{
  "num_hidden_layers": 10,
  "hidden_size": 576,
  "num_attention_heads": 6,
  "num_key_value_heads": 6,
  "head_dim": 96,
  "intermediate_size": 2304,
  "vocab_size": 16384,
  "hidden_act": "tanh_gelu",
  "norm": "layernorm",
  "norm_place": "pre",
  "norm_eps": 1e-05,
  "positions": "rope",
  "rope_theta": 10000.0,
  "rope_fraction": 1.0,
  "qk_norm": false,
  "attn_scale": 0.102,
  "bias": "none",
  "tie_word_embeddings": true,
  "parallel_block": false,
  "init": "orth",
  "init_std_qkv": 0.015,
  "init_std_o": 0.00335,
  "init_std_up": 0.015,
  "init_std_down": 0.00335,
  "optimizer": "adamw",
  "learning_rate": 0.000736,
  "beta1": 0.9,
  "beta2": 0.95,
  "weight_decay": 0.26,
  "lr_head": 0.00541,
  "warmup_steps": 329,
  "schedule": "wsd",
  "decay_fraction": 0.838,
  "decay_shape": "linear",
  "final_lr_fraction": 0.02,
  "batch_tokens": 131072,
  "max_seq_len": 1024,
  "doc_mask": true,
  "train_tokens": 968800000,
  "max_steps": 7392,
  "dataset": "wikipedia_en"
}
MLP neurons of a small language model. Each row is named by its layer, matrix (up: input weights) and neuron, and shows model dimensions 448-575. Each number is 128 + 24 x the weight over its row's rms, rounded and kept within 0 to 255.
After each neuron's rows, "fires in" lists the words (lower case) most often at its 100 highest values on Wikipedia text that the model never trained on. A number after a token or word is its count.

L2.up1961 [121 161 154 161 102 122  97 118 130 162  95  78 134 138  93 137 101 136 143  95 166 163 128  98 103 146 179 132 143 122 122 129 142 143 159 121 163 125 160 106  87 116 117 149 100 140 120 158 126 123 155  95 114 127  92 138 119 110 155 125  80 109  97  66 174 131 104  93 139 121 141 173 110 167 163 128 136  81 109 120 117 129 120 135 134 148 105 109 140 160  66 149 138  98 129  93 152 114  98 124 130 130 132 107 133 110 141 148 139 106 128 114 102 108 116 166 120 140 140 172 113 159 156 115  92 129 130 176]
fires in: "1" 22, "no" 11, "one" 10, "king" 8, "dorotheus" 4

L2.up1159 [131 150 105 168 107 117 115 159 108 121 135 114 157 119 129 108 122 147 156 133 148 123 130 116 140  73 123 156 144 144 138 152 158 160 136 106 171 106  63 123 127 139 110 113 168 122 134  79  79 121  95  81 143  90 170 145  98 131 109 128  83 151 136  82 153 121 116 134  96 129  75 144 160 128 165 165 156 129 119 102 142 139 157 122 159  91  81 138 119 121 189 169 114 115 146 105 132 169 168 131 118 134 156 121 142 180 135  76  89 168 119 125 146  97 165 134 117 118 131 145 142 112 102 106 159 125 130 168]
fires in: "world" 41, "high" 12

L2.up2271 [106  93  97 148 178 129 127 106 146 129 122 127 150 119 151 104 103 155  93 133 105 126 106 182 134 140 117 132 133 128 133 166  95 132 167  99 101 136 145 113 135 172 134 120 111 141 143 109 110 140 139 137 178 128 123 159 108 112 145 131 112 102 139 115 172 112 149 128 111  88  90  98 129 146  91 131 122  86 124 147 167 131 154 159 143 148 110 119 161 131  72 131 131 183 168 142 114 123  86 131 162 128 166 143 129 104 112 111 149 128 127 117 136 119  93 115 113 144 176 108 102 141 137 154 174 159 111 101]
fires in: "all" 31, "any" 11, "some" 10, "other" 8, "most" 4, "nothing" 4

L2.up1687 [124 108  96  93 121 144 118 125 149 127 113  84 114 134  81 147 103  98 113  77 126 133 163  98 129 118  96 165 121 134  79 110 158  90 127 145 122 116 114 138 119 125 130 132 123 140 123 128 124 112 126 141 136  92 126 146  98  95 150 162 162 152 121  99 138 105 126 143  90 198  90 125 141 135 148  82 153 130 147 147 129 104 125 111  95 103 145 156 128  87 105  87 158 102 136 131 161 142 138 134 112 131 141 162 147 146 120 125 134 177 124 144 122  81 114 132 139 100  89 160 133 125 121 105 111 115 139 130]
fires in: "at" 19, "of" 15, "attended" 12, "received" 7, "went" 5, "to" 5

L2.up171 [132 136 137 110  99 112 121 149 163 129 138 137 164 117 161 178 148 113 155 159 167 126 161 121 113 123 120 121 136 132 121 109 125 161 139 134 111 163  90  97 132 126  67  95 139  88  94 132 126 111 155 111 119  91 111 190 119 127 127 157 114 115 169 117 127 142  96 137 113 137  92 120 125 129 161  71 129 111 138 128 107  91 147 140  53 113 158  94 149 131 127 156 120 149 146 110 173 137 174 149 135 117 156 129  90 157 137 127 115 141 113 128 130 129 106 148 155  91 179 153 120 125 133 102 186 103 110 153]
fires in: "in" 28, "to" 18, "of" 7, "from" 6, "order" 5, "at" 4

L2.up250 [ 97 162 133 182 151 122 127 161 172 163 134 142  99 133  75 130 142 140 109 167 133 144 156 151 123 125 114 117 167 109 190 126 145 153  84 156  80 131 125  75 101 100 134  96 160 117 103 109 125 133 128 124 135  82 107 152 149 102 133 153 104 152 152 160 115 116 130 144 118 158 110 116 115  69 141 151 102 139 133 123 134  95 140  92  79 128  94 162 140  91 157 105 137  93  96 121 115 137 148 135 115 132 149 120 143 162 129 122 117 172 122  96 163 111 124  96 134  74 144 122 101 160 129 147 128 167 148 143]
fires in: "in" 61, "received" 8, "at" 7

L2.up1402 [110 120 126  92 108 144 143 144 129  97 103 134 127 110 118 128 112 138 119 136 119 156 128 145 208 107 122  94 161 154 149 171 144 122 124 140 118 153 123 176 144  78  82 144 108 132 142 123 119 129 181 132 138  89 138 107 147 113 112 134 143 141 134 130 105 132 151 159 104 141 111 162 123 162 147  91 122 123 140 133  68 140 119 104 137  77 128 122 124 148 145 155 149 148 137 144 121 137 153 135 101 154 136 135 136 135 144 108 161  85 116 149 143 111 144  79 130 119 145 150 128 123 118 103 138 132 142 124]
fires in: "have" 32, "w" 12, "has" 11, "wc" 6, "wodeyar" 4

L2.up1381 [110 105 119 130 140  84  98 156 110 171 111 130 149 108 138 113 108 133 162 162 108 125  99 114  99 153 122 101 142 132 128 153 142 183 108 104 133 151  88 160 208 133  70 102 118 111 139 145 103 146 173 126 126 138 101 124 110 132  92 169 118  89 119 133 112  80 143 110 153  97  87 135 130 162 121 104 104 117 136  93 171 137 128 178 102 147 120 141 167 135  97 120 146  96 108 154 123  96  98 138 150 143 164 158 137 142 163 110 101 153 134 134 105 144 111 167  71 155 104 120 141 141 164 108  97 177  98 115]
fires in: "that" 19, "some" 10, "most" 9, "major" 8, "and" 8, "many" 5

L2.up728 [128 114 129 122 165 115 109 123 148 108 119 133 152 120 119 125 127 135 110 119 149 125 183 142 116 150  97 156 167 141 114 129 108 109 147 151 129 135  71 101 154 148 105 148 144 135 108 120 107  96 133 141 130 131 155 136 184  91 102 173  75 121 125 138 124  90 128 147 131  86 134 121 130 127 164 113 111 136 127 135  96 123 136 150  93 127  80  94 103 104  90  95 133  97 146 142 148 138  80 119  97 137 152 135 190 137 100 117 157 151 166  92 111 127 115 134 121 150 134 148 107 169 202 137  97 137 113 118]
fires in: "one" 29, "some" 18, "two" 6, "three" 5, "many" 4, "several" 4

L2.up1867 [130 133 149 154 156 179 129 161 151 120 124 152 144 174  70 130 122 112 117 141 143 154 164  88 139 122 127 124 124 140 113 142 116 130 124 152 150 115 129  96 120 135 139 155 141 157 139 116 130  70  81 118 143 130 160 130 135 144 125 138 139 109 137 130 139 145 143 139 128 115 128 152 157 144 131 136 109 111 124 102 123 150 165 126 119 125 173 108 152 137  91 106 118 100 136 152 125 139 168 130 136 159 152 117 134 114 144 137  74  96 163 145 108 112  95 127  68 162 153 135 131 126 124 114 121 123 144 152]
fires in: "by" 38, "raed" 9, "in" 5, "through" 4, "reed" 4

L2.up467 [125  83 111 120 154 128  66 109 155 135  98 124 131 145 113 174 124 121 132 154 173 137 159 153 108 113 154 147 123 137  50 124 122 124 109 162 118 145 142 110 120 169 149 161 146 140 127 130 120  77 118 127 158  87 117  74  96 120 112 129 128 110 120 127 165 143 116  92 149 126 121 147 156 181 129 118 146 124 121 130 155 122 146 112 123 162 114 133 111 135 130  81 162 169 129 119 156 130 147 143  78 151 119 191 130 103 107 121 130 104 180 111 133 132 105  98 101  89 133 128 119 136 104 129 104 122 117 182]
fires in: "from" 82

L2.up1842 [106 146 139 136 131 110 126 142 113  91 100 149 177 118 130 124 132 119 131  97 139 102 130 204 116 114 142 111 111 117 111 127 100 143 137 160 125 121 171 140 119 146 106 135 139  95 130 108 122 159 110  87 123  90 173 113 114 132 112  87 144 105  92 151 160 113 130 115 103 101 139 113 112 121 143 125 127 117 178 100 129 149 116 173 138 133 152  99 109 183 148  38 145 168 146 153 144 124  89 139 159 123 180 167 164 120  86 167 112 142 132 114  86 106 146 129  95 123 104 128 125 124  91 113 154 127 161 141]
fires in: "of" 42, "wins" 5, "for" 4

L2.up920 [118 107 136 102 132 114 118 130 125 141 116 158 168 116 136 150 118 140 147 108 150 114 139 118 154 129 150 112 129 123  65 116 103 163 156 146 123 125 180 143 159 147  97 134 164 129 146 128 118 127 164 110 156 123 126 146 122 141 100 116 169  99 135  72 150  89 129 103 100  85 117 130 106 159 125 105  99 160 112 119 146 127 138 107 103 123 133 121 146 130  85 152 118 125 123 169 149 157  88 159 115 100 130 133 139 155 118 154  85 120 103 144 125 133 129 148 159  72 151 124 146 122 168 125 122 144 111 127]
fires in: "known" 21, "to" 21, "medal" 6, "career" 6, "from" 5, "service" 4

L2.up1490 [131 116 139 155  73 157 151  93 119 108 136 141 176 147 150 134 130 155 141 174 133 126  97 114 111 132 119 135 149 121 127 157 148 131 106 124 112 156 129 144 116 139 130 131 117 116 162  95  95 129 125  90 151 171  97 116 140  71 167 134  90  81 108  87 167 143 111 140  82 114 158 126 137 142 151 117  92 120 122 114 126 132 143 177 141 155 139 102 149 153  77 147 158 122  96 138 157 171  95 140 135 125 136 142 153 116 129 109 123 130  89 129 121 156 106 148 131 167  96 163 121 126 141 100 133 101  90 135]
fires in: "no" 14, "1" 12, "any" 11, "to" 8, "without" 6, "by" 6

L2.up459 [147 143  81 138 146 113 129 119 151 157 152 124 153 144 138 121 117 155 155 129  93 123 149 124 145 139 199 173  99  97  94 155 161 132  78 113 121 157  98 138 162 163 113 105 135 130 125 118  96 103 132 127 126 111 105 152 135 114 137 155 161  82 154 122 111 111 138 135 110  92 120 134 161 153 145 128 166 153 128 137 114 120 139 102 103 145 135 110 151 184 184 165 103 147  65 126 189 110 193 174 139 122 150 129 120 123 122  94 153 149 155 145 127 124 116 154 116 153 136 130 130 131 116 104 117 166 131 113]
fires in: "that" 54, "the" 9, "helped" 7, "help" 7, "bronze" 6

L2.up631 [111 108 110 112  80 153 111  99 117 152 158 101 134 100 145 164 129 152 126  82 100 138 123 108 127 123 184 132 159 136 150 143 124 189 134 165 127 117 157  97 160  92 119 102 142 149 147 136 132  88  85 170 111 168 150 115 135 114 147 145 135 100 162 124 172 127 136 100 175 149 127 146 159 122 138 104 153 132 159 118 161 117 147 114 111 113 137 158 136 103 105 102 102 148 158 118  96 147 129 126 150 119 120 128 125 152 124 175 125  83 160 119 111  74 154 164 122 119  96 146 181 142 153 137 153 131 125 113]
fires in: "as" 20, "including" 14, "also" 10, "been" 6

L2.up989 [144 144 131 100 166 141 186 102 144 152 110  98 171 108 120 197 120 140 112 100 132 126 144  89 142 116 161 165 113 112  77 143 152 102 126 130 139 125 142 133 155 162 109 138 130 156 152  81 105 118 135 116 133  97 162 109 136 162 105  82 158 129 137 131 134 112 123 103 121 157 109 126 137 137 149 132 163 135 148 121 143 118 119 118 122  83 116 146 132 142 130 139 125 127  56 151 113 150  95 144  65 113 104 143 116 133  95 131 161 126 173 131 103 142 138 147 147 135 134 138 135 127 149 122 106 115 107 105]
fires in: "year" 24, "years" 19, "months" 10, "days" 7, "century" 5, "weeks" 4

L2.up2252 [184 135 161 159 140 132 102 190 140  93 130 148 153 109 103 121 132 136 151  96 161 148 119 139 114  91 137 128 151 148 149 160 132 114 138 117 154 124 117 160  98 127 111  81  73 161 136 117 118 121 114 153 145  94 127 125  95 121 113 115 114 121 111 121 143 111 139 107 129 156  97 109 105 124  96 127 151 114 181 137 110 123 125 100 132 115 142 124 136 169 133 100 103 162 137  92 114  85 111 110 141 151 149 130 129 143 113 159 163 156 112 106  94  97 178 156 150 121  99 156 129 116 126  48 130 137 148 156]
fires in: "of" 17, "sexual" 12, "for" 9, "and" 8, "children" 4, "women" 4

L2.up1154 [124 131  98 120 131 122 100 142 142 121 139 143 131 124 126 110 117 128 120 120 167 133 102 100 135 147 174  99 120 126 145 154 161 152 131 114  92 188 127 112 145 163 113  78 145 122  98 109 110  81 122 152 150 118 116 182 145 137 140 134 119 104 140 132 120 126  93 109 112 131 137 121 142 106 117  93 145 157 138 100 136 146 174 171 134 110 146 131 127 169 131 144 151 163 132 135 170 112 187 140 119 128 167 105 171 138 119 125 106 129 120 151 113 115  96 147 128 139  97 160 126 173 163 110 153 164 138 132]
fires in: "1" 31, "this" 26, "per" 10, "that" 9, "the" 8

L2.up2281 [115  92 131 112 152 143 127  72 140 151  75 153 121 156 106 130 101 108 102 134 138 109 103 121 139 138 113 152 177 153 105 162 144 137 122 180 114 109 139 110  96 130 133 118 110 186 155 118 119 109 142 121 148 104 114 139 141 121 182 143 109 158 136 126 135 161 111 145 180 101 133  75 149 122 137 112 129 142 114 126 150 144 136 113 106  91 118 114 146 151 128 124 151  98 104 151 129 174 132 143 136 118 152 116 168 123 125 144 104 144 103 115 142  95  83  61 174  91 137 142 160 129 157  66 112 177 106 105]
fires in: "of" 40, "up" 9, "down" 6, "ended" 5, "to" 4

L2.up1968 [108 117 106 118 120 145 151 135 128 143  69 155 157 136 132 147 131 149 104 148 137 121 131 197 170 101 149 118 100 129 107 144 187 177 119 147 152 152 133 109 119 140 160 136 101 128 168 124 159 169 145 106 141 115 133 109  87 130 108 150 142  85 102  97  83  60 145 133  87 135 148  92 168 172 125 111 130 132  94 132 137 117 140 105 148 113 139 142 145 137 125 149 120  81 136 162 139 152 165 139 126 150 109 141 110 177  82 165  99 140 162 146 132 136 183 149 149 146 109 132 147  73 127  74 113 114 139 123]
fires in: "team" 16, "party" 15, "championships" 13, "event" 6, "games" 5

L2.up1538 [ 75 154 127 163 132 145 133 125 139 155  94  93  71 141  65 126 112 140 155  78 120 153 101 120  79 141 112 135 106 139 132 114 126 103 158 131  94 144 140 151 130  81  78 167 127  87 144 131 116 107 112 165 117 125 148 102 147 120 125 139 122 149 111 138 135 120 136 169  89 120 119 129 130 177 172 117 130 113 103 113 114 156 144 130  83 130 128 110 145 139 121 104 192 177  78 101 116 138  91 153  90 126 137 129 161 155 140 147 139 134 148 108 144 137 143 122 126 127 133  98  99 171 104 113 111 128  97 141]
fires in: "have" 28, "has" 28, "own" 6, "contains" 4, "found" 4, "died" 4